python train.py --num_hidden_layers=11 --hidden_size=768 --num_key_value_heads=8 --vocab_size=8192 --norm="layernorm" --bias="none" --init="normal" --optimizer="muon" --learning_rate=0.00937 --warmup_steps=26 --batch_tokens=65536 --max_seq_len=512
MLP neurons of a small language model. Each row is named by its layer, matrix (up: input weights) and neuron, and shows model dimensions 48-175. Each number is 128 + 32 x the weight over its row's rms, rounded and kept within 0 to 255. Numbers have three digits each.
Before each neuron's rows, "fires after" lists the tokens most often just before its 100 highest values on Wikipedia text that the model never trained on.

fires after: " the", " ", "The", " The", "M"
L2.up749:076172125161170141175131117136118140151137122144155107111106199129135152139190132152113181099124149126193078145097113099152126098059139118127099114093171102109154131135176071111098127120099155061136062122147066142088164166146141023119121114158155186134138140156101120123119080115147140092196125125154121094175104181043118035109140157121064131113169159127139106108108196140105151157093

fires after: ".", " career", " life", ".\"", "History"
L2.up1677:085159127079139111195154136104163185156164107107143142102110130165069119100079146109099126159160152151134135115088098111096120120097117134147080131132125171125146128144132067112174085106125124160069132103087159113114130130130151102074064115061120144187139106184097146216124137106113108161173116189054137109107188110141114089067099101151139200058128098156160082148126135112106160109151

fires after: " |", " the", " a", " ", ","
L2.up932:149120165097155168132150103140133092111135211180157118125157147062050141183095163107122148148128135178134152131129154086149089163111114160120112119126171135043162124149175107116056093186093083090127116185126111138100177129129109154158114147143198132066142150090136146188116183133147096118099152103147145120148154153151106146157121131092071141107165161075079183084145118159182122160110

fires after: ",", " the", " The", "="
L2.up2970:104128190099098182150172200113138112143107094116072102092177186105122101106148169163099134115202088140127135090072100062149151115133167103171143089137092182129128126117149107216102153102130092131188062111074095156143109166140076204131099123148136163163084131109121149099071149118135100109104096169101099147110144175104091140078076159110108121091126127174127101158096161169090069132141

fires after: "5", "1", "9", "6"
L2.up1935:130071149174131134157105119131176122113131132144124100118154149093195125184192124122122054157127125184162196132134147138112079128129098150138094125144168144119116124175153143140134148077098092126188123119118166148115157141113181138135156079139162116173129125095142082099166212082136101137118152105128102092181115134108178116127147104126070220096140168130163148111092098143144078189116

fires after: " the", " The", " Bo", " Thu"
L2.up3052:141095167101103116132087105145153107083201122091126167162103108136096066111150104120161137141123113109097118162113114158085123159148130159109120145161119103151142109101143111092068107094140169126139133075151125127175152124099090142086107147139119183135081119144129138022131108128149120164086107093108084066070126110129135156136173180086121143205121120155137127105140075113063157148134

fires after: "s", "S", "es"
L2.up1515:115168148112147170125096076102185143099129183123131147118098075110097126152145081162125174169093163148153179081104125034089130142195120126074091155188187082095100151151103181097132147128095146201164178084138112094100155072164114090141095109176071143129130075105241187061095141149089162093000136122167118149142105157112134099130096194123121097114126169152132089137068128123135065097098

fires after: " the", " The"
L2.up250:068130135148103189102127117138177087131182110101154136162120175108127114019148157154158168115147104136072115102117079118109185138139151143121131138090140103101103128155124080190141147077126190175081106115146107089158192128136177130092180109159133111113136063093127102119144083084172140181124110066111111130188124159094137090145134088125080117170125102141074067176120179143095125122089

fires after: "s", "'", " Women", " People", " women"
L2.up2302:130136172105163157139160108097043137151132132135117189157107102110105092150157147122144122067138118137142146103085080120141102138135145174107130115182147136141095141137171094123105186051118143124096128094138118126147154131098077164132096124130114105118149151144155129149120103094150107109049185200103175117130156087097124111115127132123164139123141131146135102130094086137112156144096

fires after: "\n", "-", "D", " Z", " V"
L2.up2815:107149060087066163107191173073093083146178169158121109133084141161070118150160173088146121126140132167143127121147134175163078163124139130090094137046160147124091101136106153099140097156113083178165129125104136120089102138069175130110127076163126119113123165137099097113142136140097108113120155069149135115111147158114149177135105195127163158124094132141161122198052119126156219154152

fires after: " ", " |", "\n"
L2.up2273:198116150080162140130142112160112162096201100142125110064096091151134063140085184118088213139148116186147162141114109167118174093097121154115147204162119200090162132121121098184111198132125104112113134116148161135153129122183097151139126091138123161171113140096204107146071090160122138159094106101153154124091131149177089096114114106141166131131126193183150170169157120142100170167127

fires after: " |", " T", "T"
L2.up1618:153115124120110103125130149141169109113088131128127097115154162076160135140132170116160201150134119127121175107159102141141113080112040128113110079159169078091145094091143130138116111154190160108180109128090142163118141123124142063095123076122113100069126123171182120135087186060123170122147170133195132128058133142144116119185177160109149065148130158072087082150130106199111094140142

fires after: "s", " trans", "ations", "US"
L2.up1951:132177186086165108045120097078154161103087099144091143077113104119118121124119111089128127159079134193136123101153127100121116106113093111138113102165173132050180099114109107056178132117165147126144193144088128104172183149080133133149117085063107121145165157129149089082080147113112165139125139167135146091057151173167144110120096097058120097140120071083173123117141122153072112122100

fires after: "'", " band", "s", " film", " It", " The"
L2.up18:146114114099144157123123130145081131173105116112077128110137070118117170126129132135124102106109117191198166148091125137096117128164159144083118129122158188083169095136092245131142108141211150180069089080120146147181102105173189091130120051142090126165114089146169162112137182150116141127137156092155101154110102130129139125111150131106174084091093101159147091178088132177128148097065

fires after: " the", " The", " New"
L2.up570:175068157135179164090128127098137119114106121136132146151150082143102119127172165109118151106064107087172059164149078086045110084074191069097108107147106084092120083140165117185108161107143127143100108093128098072112165114132122067140176160168194155145123153131200095080181168065087116212065129144082190106133101119088126113141075157097115154209114137130071137061108210118147183168162

fires after: " the", " of", " with", " in"
L2.up257:174159132110092140129126185136103107069092122116125117143119157135061154109182074126135154089153158108132150144130140147060138150167129092125128142115092087161118151135162130139161098142129142118083083052164145126142121094176164105100125071125165124125139161139117137132053121142106186112153127102139148064140164151185158075165049141118141033167132149114109110157155140103128112182087

fires after: "0", "1", "4", "8", "5", "th"
L2.up1787:097071149158116127166148156132091148097122104134092147100188120109134128133199154165087129078111153100116107135119096139165109155133102119130163145143102104159108098162140211236128137128092138115190161109144092131120169118113061109171150065125179147146112087132152102079107176172141116067179083131086139211153155076073114091113084151179100152173124152120110118171126167158092152143123

fires after: "\n"
L2.up867:135069124118176138133115074090141169087142138095139112123162109110128059183124123127158161090128122193100166073115129134087099177169125090127112145107154117118147098141175154186100129113113114110081061154098153098100152063099175140068111036059160165175173166070114197127122133151126126171091114135071130177099143108168180166093071115157115143124201145153102115135161101120097121191139

fires after: "6", "7", "5", "\n", "9", "8"
L2.up1331:105055099141095104085179108097162201115134094153071142183126123120157109109178101144098124191119129160175145077129099149083086145101182104135096203122119088140102093121127153124156162133131140106099124109163153068110126168151138037139102148172149186185132120164115092103085096153135176103127128097095095158086182098110113165119166141172139183143117119229135132133113080124116142126130

fires after: " ", " the", "-"
L2.up1403:150121162114058137115138127147149159156149112172125153177128127150155118106139164137182148130173095186094072115118152100148125148173119155153131095080109153105145124084168136164119154128199120077101116073149113164157104159091122145144114127150196143132197106115131152129101148128126105142163153108148159118089149156099072142149109100122092126151187132161175076132138116137149108164132

fires after: "2", "0", "1", "8", "9"
L2.up348:095114075169176167140099158103106124136143139141153088093148136133155149117046112149143133143077146161104091156103132146077120106086195174118124113195169147114060152093120160064167161113073158068103124143104159103185159150183150090148118119136130161121150129079136145121110159134074156140074176107067175098158139170084153090119143100049189165146110168134158133145162146100085075086107

fires after: "\n", "|", " (", " |", " \""
L2.up1413:182150125095113154182168114144122158087112130114135168143096075132102087095141153132161195142109133168122145100112069126098088119081133138109085179135114146164180181118151122196117177113143072099098176113143112157104166170170165128105127160164107113149088172123111102128163078136145132166130098148067158117156164092089106156053107079155085140071158120113140160175187116170109130101147

fires after: " ", "1", "2"
L2.up1660:107022156135157161149110131100156081135113104140122162151150153115146139168180138163130111124079101140127136106131151137153143077150121096113113160152118139116112080080116156155082136140130061124159131155171149125135121100048158136166123097125143134175127137065141105108099171136091146163104105095124140148087138218114154148126095097059118124127195102137142123163078115134096118095175

fires after: "0", ",", "8"
L2.up31:088170080067149172125152160135162165166115108126133074143141119170117069166106102104147137171142182159167174134058110084149144078082188135127097082166091113164125138126124151081120129061162149116095157136144090152167075130124126155116087157115141123148170164121152193148125128111135138181096059139116156125161135060133126029114208169124165119091122119149174102168124170073140127093069

fires after: "s", "'", " Men", " Women", ","
L2.up555:155103164103153148133103117144129124106068146131114091127060169131156066107100184107116111181073139080080104089119169079133160113122102120126143118117150151076099153091079084086129142162128144101090084129127131185156102143187117140118078131178176133098146070098136154144174118113132134111096126160117108052148186100135159110104173115101111136154162136158114156115068122139149116122091

fires after: " (", "\n", " \"", " ", "/", " |"
L2.up584:142174144067115135128126126169101165151082185100125173129108135148081167069159099126146106179146118117050150076130140084104168095106106123155142131153127104138127180110149131005141118110154190142068100073153099124168169114131113125166120105154119119148105153141169133121127147142100181157185137153108176117156110082072133111135122120160134126135099148119091136152113141133189179118135

fires after: " the", ".", " The", "The", " Mar"
L2.up1784:103107125113160155179138197140085114111144139153087121110154128091184174151151137131123133089116110151175148098089136085107084182089099097205078181088163139158127114128121083112128125136134076149131123083102124078146081149116107157145067076087101146167144087100115156179119112112105108121090131162145140125138063146139134095147097084122092124088115123120115098155156108143119125095170

fires after: " the", " The", "\\", " ", " T"
L2.up403:186118105123091152087135132162109101145126162137179124135099139160139098129128108096161121074122193148103128160140107111154124144185112135083155148091108134102109167140122135145125095090186135098100056051153071139158110104160079088131128135157172155147129091099148080087149097142106205111124073153110131061084103162148087078166123138139134145157114177102136130191142079156105158103172

fires after: " ", "2", "1"
L2.up3007:141108126087151102142157158137132175130110159146125135192094136155128109135138087119123118144044141136163132094160053188142149162132173144134142160118155156107100128145175117053091094159180116185118104140144103104077129122091120136124105085096168128146114139052118096138129099116100131136107077112193139109134110102131079143120136155146142080168155113106075165147044138138092110155156

fires after: " the", " The", " for", "The", ","
L2.up70:143171175138083166141177143118140099104071093152162116164108133077102149132129124114101088101130136106085084170137113099164154115161129126111130151166120123066115161126148128129119136215160147134133134136124073084120116134124107162122106151178150191118113103139148102081139092138113097120035174103145142087072128164070099082106132184141155130194117009158115103120215096130122103080155

fires after: " the", "The", " The", " discover"
L2.up895:151087147192116125131112099108121184158127170148051123044060127137157142128097122147112187160133122088147111137088132099145154109095108124086116142129131167151136156131161136103145127163150117103129133112115113191090111174116142151087178066180145140159162141097146136117097103141190128096091156138145132103119118142164126169137125130154160123122108098106110163099158125144102097075120

fires after: "'", "s", "kin"
L2.up2981:100142133088116127053078134089086129116123149114104090117109148145081119148170069090121084092121132145107123142171080133160127114131174128158118104162212183112156079118134101128102133090159142159146146096162118140129085153084134123148158084126136120127111140124134115123130114147224118127096165091081097174139100155065169138055119143152160165116150100140186125128099144105149145146149

fires after: "\n", ".", " (", "-", " \""
L2.up625:076179106107112152111132142121124120073091236186155109125103129102118116157127128114153162184086164182121131104112120142163083122135169129094104080181134109187080086160161160160123140113098131133149100082150150145136108171112164100121130111162181146119152152111127152119152110165130168148086145109139136106138048130118165162091158117153125136099123175072148123177131179160111224171122

fires after: "T", " T", "W", "S", " B", " St"
L2.up1562:146144132127112229110140136134153135130052145146192110083099156205120141090189185142150119134108142150118106108116113077116123068167163107095158163128154125080105093118166133126154137089142151147119148104149105094076088158160142132111091159103106118161094142103125174147124092128142073119138135113170158158082118160135142108113071128095129154172115087117129122134064093097169082153166

fires after: "1", "2", "0", "9", "8", "5"
L2.up1168:167076087175105050131067123156153174126132132149149156193127136115166092081159144149102067106112167185146100082138113158105143145172158190133177145127124048097128175129101139111182177091117160081161179176140110110114158127136139091101111080174148099163119137146095079072093146096131167141102123132145077169092142088109134148092181104160151215110210127112130122143137082110145162168113

fires after: ",", ".", " as", " ("
L2.up2327:136096175124126131146133104149133092114055121185074112125118163104127139102147120153138100101076157136067085164124097134086101136116153166140087118173143166043067155161116118133070123090089139098203108173099175103149181207106172126182157125095128099158110152122131085095115094133127192111084088090146139131065124167144102203137163164125128114135140104066162221119174132156079186187107

fires after: "1", "5", "2", "9", "7", "4"
L2.up1306:209096153123103170137151125167152106146177135108103194125164152102133123148135095090082161107152113184074103164062087090151131108192117050090105090138155164152078094154099150166071102157155117138098179197098129174140146099061075183114094115091153173156146122136155111174158142173146125123148157177043104131174128146109168109125160088112099130106087168105209150122179126181050186154141

fires after: ":", "\n", " (", " \""
L2.up1517:094145140125078091136161133164146166148131175121112140076085158135086140100096135128099114179116111117066105148130126155124148089124111158110128135178185113106197088071136104129143105158095176147148179089188079116155152034116111124106113137077082090177204119182155203220084113133123111116130102147074153126133160108084082116113075162120087154099167171102093103096157202105143128108171

fires after: "1", "0", "–", "2", "-", " "
L2.up1425:100119150101102132138135172162188163105115123150101129088210113110141135126146103150128107128067153175130114079135174116111148115096103172096133135094173122113154120111086164158125125095086104114177100138129156112137139175133080183149163158161161123121163177109173090116114099143126181157138136107123121118100171184120136170142114087092086140121093170130161152086124138132127149156146

fires after: " career", "History", " life", "Career", "Background", "Description"
L2.up2953:107119112110146103117161141123134133095143117157085150188086151130107130118134101190179155200129092090059179157124084094083229151156137114119135130145139162083123127113146075118164168150109141185163119097101100131115181147168121102116138124185167159153148160144116178113152145104079094117149082138096132128124150142152171098204128113141142124135054134166123110105097201099098096153118

fires after: " ", " (", " \"", "\n", "E"
L2.up2479:147116153093110163139128118161144163137125139095128135066103140098133111134119124150157178088124145203118063091120117116127087131070173112082164122168163089096107098145081131125139132146127131200097155107136126158147152092153180132107125126186121137144130156089151147185164144134115169182082122124113174131150155125104133113092140082085116051072089126126095158142177175088133155115120

fires after: "4", "2", "3", "G"
L2.up54:122190105075130152112092115114131098126118146100144085116121084149104148183160185142120149146118120121093167157107113157147139116110149165141130094096151093139160087078174089126179059125137117131147123141103075099154138116070156109107136137088164129139103134168093166078078124096086120154143167128065163132132128127130124151121045161191151146103127125102143107123133134062119132113126

fires after: "0", ".", ":", "6", "9", "4"
L2.up1139:119116136195161142110095148152083072150117147176170141116109104123178116136110186076153169135111192153131087172147142202194067089121143117070143166131160184057075162131110136103132125091089122093107116174136088125134086128156147070137177102074101093138121059115148071108184100127128176083126101124070148067133135136136133120149163099134184198136057093125105152140154102137105114140150

fires after: " the", " a", "'", " ", " with"
L2.up60:119091096144106158157123156125133166059116120179091035119153132171159231099054130170143118087120099112146153119133080111157124126148107084143131090092127129045101143161123117195188124159136104129069154122075127125169051123103074176124075145081110153167153114152147134161152139117166154120094088033151118132104135121127115101127104157090119114121125102163105135113131177146176142153176

fires after: " the", " in", " to", " Hong", "3", "2"
L2.up5:076173124081111110158120115141139085110102123165140140122165092156127134152127107200109138119129153121157082153127123104153141154146167129140124119178085136131115138064161204119186127142123139150124098115187123154149174141127163164143161156111144155153095158141119092147087100131104155124110123124153087142132110183160090108081162131141159117115200113127119108142178103095141092113106

fires after: " the", " The", " ", "The"
L2.up819:134180113146111137141127117107123138139103155088186107116096126204112122108122058131082136122114147161139151148121098094195046079033138110164122070115123168176138152145156135169101132106094112076126102164124132145116131088067136137088130181134127143131156126132108159119079122110085122098139103131076113109065090114128096152090119127141112135209160154139125127159104088120135124156061

fires after: "\n", " is"
L2.up2281:137116104132098107121102150132104144115141165097118075158131154141115133100130121122133122136100135150113121080101174148104073150149159113110080210125192129104114117125105102120098075156142177065132106179138056140142152072195222141115183092138064101159092160087159210167136128160082084133120125130107122119165137143082149143151082179118105100108119134147139087112161102146056106181054

fires after: "s", "S", "\n", " S", " T"
L2.up2741:129118087125101109146071178108148062149097133112148100137087180116139130094206115110108127156099147190074096091149162118090122067148093046113089178102172047125152059126082146152144112107173134117108133139073149118116116098094155086136083121080132107205049150123101155121106134105198140107086123112110117141191093133175148139129122176086176162096173141147129084119117114143089049173098

fires after: "\"", "'", "ir", " ", "ic", "tern"
L2.up2418:117084132112105107117062062124086141144090106136050147132124158162121082096196116130081140074168110143101163069133116111211114144085145210136133139168109147180109163158159060138157159083104108190119138072140094114115108123074142106148136138157170145117099147137108033126183139139195150140173119092168146107116154141140189114134083100107165121148156164127127140117168137176124114159078

fires after: " the", " of", ",", "The"
L2.up919:089081199209193133144111131127091208158128102124090102118106118167081151127154035142163155120133081100102083158128104109148158152168128116131127105166107099087168123144184138134137170107106114124148156114136116146177103062094169109133132121166133087127152125145133137186121133081079142114135108102175123122156110152141136117095097111134086096119133131090143103100158136159072094146116

fires after: "\n", "0", "5", "4"
L2.up265:140123110122124163090113140133135144172105152125136080099132149108153056165099162120100115096138140105126094175155136150194098101090151099074134194093102129130065097145105146113109061162102117145148191136184148099110141181131107151140159112133157087132115074119140125129090153132066130098158089117106160079120151129117185081088146110123077108041142171080138125231173108139103127119086

fires after: " the", " The", " a", "pur"
L2.up74:160140120180142085134093193156094141170076146128134110090117129187160153131113118120084069104150106112129135157095053089136127129137152129110121192126132069162087133118116147120146135126144141130051130105147117120100140108072114056166130110135167129116166148145126139075130191174113144152110145111123187086132175085112146108135071120112077117131205145103107149133082102147120108116089

fires after: " the", " "
L2.up2014:140023129147088131106140107131087183177152121107167123116113114107190085184121124154129109152112096110118144139100081200114186106163111191072080103096038107155166140126139125175154138054185094130168094129135126154188169139131118111099150053184147171116072138117165131162142121099102078164027100112135124155148100190153109174142091095045181111071134122161119149143201118115111149148147

fires after: "1", ".", "0", "9"
L2.up562:135097067137160162139118175135111066126167105173149107106135078111099119135182083095110129125097115123067148108133097067137133109099117192054144147169133140116107109124107163142173166099129129101102060131089177131148158126164149148119127164132110082140167157081183157200108089144100102155067117114069134086128108113120116137155145083138145222112108173136117152169140167118109135127165

fires after: "1", " the", "==", " P"
L2.up1155:125116149138100147161157159095093134156108133178138158195091166145140120140063139088189155114144143134081111125153124095162116139093134111128110030084161083128183177130136119182161116183163148145214080156142123138150133111124242092091128134093138143153152124137158099151144160173121146119174130175137105083110172133079145135116069138106157147115154140149143098174132129116142181151179

fires after: " The", " the", "The"
L2.up81:132136153101095124100081145149166176086159167192132097092180190133092155151159170144160082143158129075137075098115093088179128140174137108144215178125132102138160116116135165135090077133152124194099121101136137154128202163103108119110110168130148088154093091119222194088092166126111118137111101130138137116071113087203193113130117093103138133131136147123136132071132148145117086162080

fires after: "\n", " all", "|"
L2.up2998:143166115117087150147155137142105166118190162101173108109091162135170066193118169142113199095122094113111125139134113135120094066111176141106163152122150158087146117091153071092126098186125099147119090175165095127131135089085164089047082142089177152142146152098109172126118140117098189124093127172129167129161121103153172077124146121147146098110118078129126061157170141149098156112113

fires after: "2", "1", "'", "-"
L2.up2591:157133088121119155118112101182147061105123182078136116126105079126093090155099145111134112139182108146090139060154093114133177063159097184147140126134115147142126145166192151098160089145097194149079077103184135098113130117106167093078067127156144131094098126069125111126182140133112142090105144153139092149054175121127076116103151079097076159178138150111088059115130067113142134117117

fires after: " the", " The", "The"
L2.up2017:127167147125100162115159106155103123046140151137133063145111209167170199115193085118130168111143058113158098184123104101127171146139156128183142078220111150120113159123148109131157116142159143093124167157137119125116128184119155128110063137153095154144064131125150169179089120117095139194096116117122106172111121118115119132170114136132141089122164072199084119113114147084111092093149

fires after: "2", "4", "3", ".", "0", "5"
L2.up961:098157138129123155137133112113092127157161089086163111154119182068206102178127161152130118151101124130112163148126156158116161102127142140109149139111207185154135135097146118113122080181130156101103149173091123142131109159083123140160086147149140170110133175102118119136125149126078130152129108072163122064117050108112169091047144114111089082157157110152205093090190076141083152102132

fires after: " D", "D", " ", " Da", " L"
L2.up1098:167108097142127207080127125168134112134171092119136140113072061158137073127105125163106156097132189163200181140165090127154146121133165093142111182145084113139199125158117114102091151169111163179111138148051110191164160123131125133128129115117098133152151181147110145104133138151109154134080146125135178128128067092155097092079132139083171188107084180171174149123162130193121140221115

fires after: "8", "1", "0", "4", "7", "6"
L2.up2714:119129119182121116162130065147090136170116106121155118035111173156155114169144128180088108159106117119165123108094134201191108148127143167150099176154150121110075138125094113114127199174152078098080131170123079147153110121132132076151132103076178096165137159111223156101150157091148120148093179100184091094165148085113142124103105155154162154109131145139108156175151206150095120190140

fires after: " ", " the", "s", " a"
L2.up764:120144059104166169159159156136144137135129162145094185117133070100079115072107117117110106123082132111157087140086061144115136139153093124066125141142163137117145090120134151122148177122189151173132132124086076124155142064136086101122103147097146150133146131065126155091139130096110113156149151133124233059120180144059070080115089130144160166163160183121065147135100125191168132151088

fires after: " ", "–", "\n", "|"
L2.up111:142153085205089132120139135086119162133043068100104122113109118160125087120154088146125125085121063134073138158054175147140124053110126160121111164102069109047116127065150065136148109115156155148097146134127111100054159120105138125117104101140135156142114153135177102145110137085111177144103122111118097170075097139121081120163071097143149168146121155203181128153100210128080091176111

fires after: " the", " ", " The", " un"
L2.up719:152195158154078144097149105137077111135097092102119089154106124042093149175145080155112171118153079103062092163134080113078136161152162132082130101138136138147067134101144131110133108096148135118119149153152143132124135145117133153063135097152094159151073111142123117176102148123090149066145114078103110170132102125141117117131119081120112176150144147134112157222119154096123195166115

fires after: " career", "History", "Career", " life", " History", "Background"
L2.up849:122144064065117136176174080083126132071151179164095129178091101151130129136171124117169113147106090120118163146143149140086135111178170134137083106125120173168121128111154055160162103095144135120112148135172120146133138082117138176145137072117132163160226140145125131167111147137116194128107092150070120151101156015139219118135136112130145186103135104119122181147127114132094163153098

fires after: " the", " The", "The", ","
L2.up1240:135136076128106133191165145160121164071089091092151135151149162209079172129122134122101129125177052144084169126096111120115090139088094150115079166092143141141135136125137168119111147149130136167066160133068131125176166096061114159092131155139172131133177136126081154077121157113146124101135118084112126089141126110143150157115159168144145115145127128177124067153133091168115139126115

fires after: " the", " The", "s"
L2.up1848:116195077068145156112103146146154092083106088123125121109151149112090123135108146097115142085143123157128099109096140183124151184120123154138164166105145146119098189090151105069125163138140111164068159093097134132190140118131118132140122147158127101157100123139128105135060172110183106135165096057161097082110098102144181153134159029155143121170161050123081113068105126173099133139103

fires after: "\n", " B", " ", " did", " ("
L2.up539:163097128181142120124080182144103119135152169178110073152101189066089102062186112120173148119084143182145135093122146123101142118106165112098134134108102135108125097068130126180124135132171140124077172124151097132136107165145176103150095100145144146132079113135068174102138143135115082131123111134094164118100113131132118076133167151133080152105096126161146107159119123184106167159134

fires after: "1", "2", "4", "7", "5"
L2.up879:090096104113155108099111114145147103098125167079081158139095084116134170147188134140107215173161099157121170106122087125111188121117153115157116078134126157097110126139094095142150082150191136133111161146093119080100164113192157123093112150113087142157057186139089142116125099190099093142089060142190102144086127112137130135083159129165132071156129162059041140131167116119193161129171

fires after: "\n", "4", "B", " Al", "M", "3"
L2.up2415:103135110071103166164067102189122122094084201121154089134119110145123088163151133106158162108085185122133131132148161130133094100143085108080119091062102125160153151177156091138095046121109093072173154136133182106075096059144132147172115080053161152145063143121139124086190162158136064135136137097130153155114111120110153111039122122109155128143102056066132099132151149185100119141144

fires after: "2", " ", "0"
L2.up1071:105133094113090139138133098112142155166161067111161110135127138124031083089107176070094176159093154097060176132054097134157108088133118138112125100102127108094126178146148129144153093126117129109182144176144117130108129145125161098095173098155179149108204151110159127173148137103137159061204127124093118130129146127133053127163093118146113159124141156124075130178148109115058157158100

fires after: "0", "1", "9", "4", "3"
L2.up1928:157084143137114154157114155089145095118141151105099152061148124096081082125171123094127079112129084134159108102093213164103072072084137133120152118149107180147168175126151097186117161131152053098126119054138165134078102085081178079078076122116154144134051063121186149057122075114081101113185111165113105146160113153164074140111148082111159131146124149158120068120143137154101131153165

fires after: "4", "5", "3", "7", "6", "8"
L2.up2222:196164164094159134058152142098154106164119162141153104143126100101190179131151225120151157127122156129149148120062180146129104052097115146138107136124127129165136127050142156125098129127124153135135132184141124174140102169150115084133103153155207131139136105189070062128160166102127115110120114195144143093175175163163155116093132107149136143103147067111116152143163088136074137123154

fires after: " Al", "al", " post", " first", "Al", " Jean"
L2.up1485:115090133123156140126161079187178173131102099081167151150140116147078145188164083128132144100124149062164150156152110115120142127131063098200119132110132132075135118108108153106144157122149176166123100177137140128102035164150156144200142082140079144127141043137181116128124183138149101137169136169143130164118093130139148152152079077093131155155136114152095163095134102097076112144111

fires after: " ", " (", " \"", " an"
L2.up593:127131110108135145174148139168107162111079146165114135151121139124084082134134073128114046107110114157098157127131083157117148106135147082165150146158173111111124144147143092176125114069120166134165049128125116123138143092110089140138118124161112111178178169152169201195073114120153149107139103170147159118163104113166124175182069165109168119119138212175134107172075150184122138121204

fires after: " the", " |", " The", "The"
L2.up666:183165158121074187121094136078134136148161100132087144176158093133095131051194100131166160156146109122113115139137122060129139087103108141107069143147086116091105167070115128108187127123151143117099130093102059162131148194087145146148139121162128129150110110159167149109080090158155101168100089072100090105114138137126162096043153122121109129150093121119126127120148157144081101125099

fires after: "K", "M", "S", " K", "T", "W"
L2.up2498:094156093103081165081101140139160079116098115136155166139095100127153121123107156122092199156103087103136106091091117112126145083210117120122107136165146139165114082133151116143120117100174093083137106149118047087105131097204127062118144145132117109139086184107134185119105141149089101167137078145115096164130120056117201126100124133143133094127141128105134095156112113074161055124082

fires after: "'", " Men", " Women", " |", " People", "Men"
L2.up2441:099111124115176162074105098123126146112129133144145094131141162155097166125114138087090064120132157204053111137119078113142151095103145130141137184124165181112139146127116165171125145109149150136175140119123151104108156057147157093103089141167156129147127107186118140152115054112113099139092186157029184137188117142176096140125160087136190099162168148090124085125105103114130104135154

fires after: " the", "The", " The", " "
L2.up1760:189148150028113131126161130146139156170150093112100137119124116122124116100111092170135158108166116094105118123120153111145141153120098117078061155050118057097084124103150142128159124156169093120078154108139053148215193197121073067150139174190119152117099152115170079172121105102131114120143094145137141128172124136119122096094156063111078152162090097153179055092164110132091108109170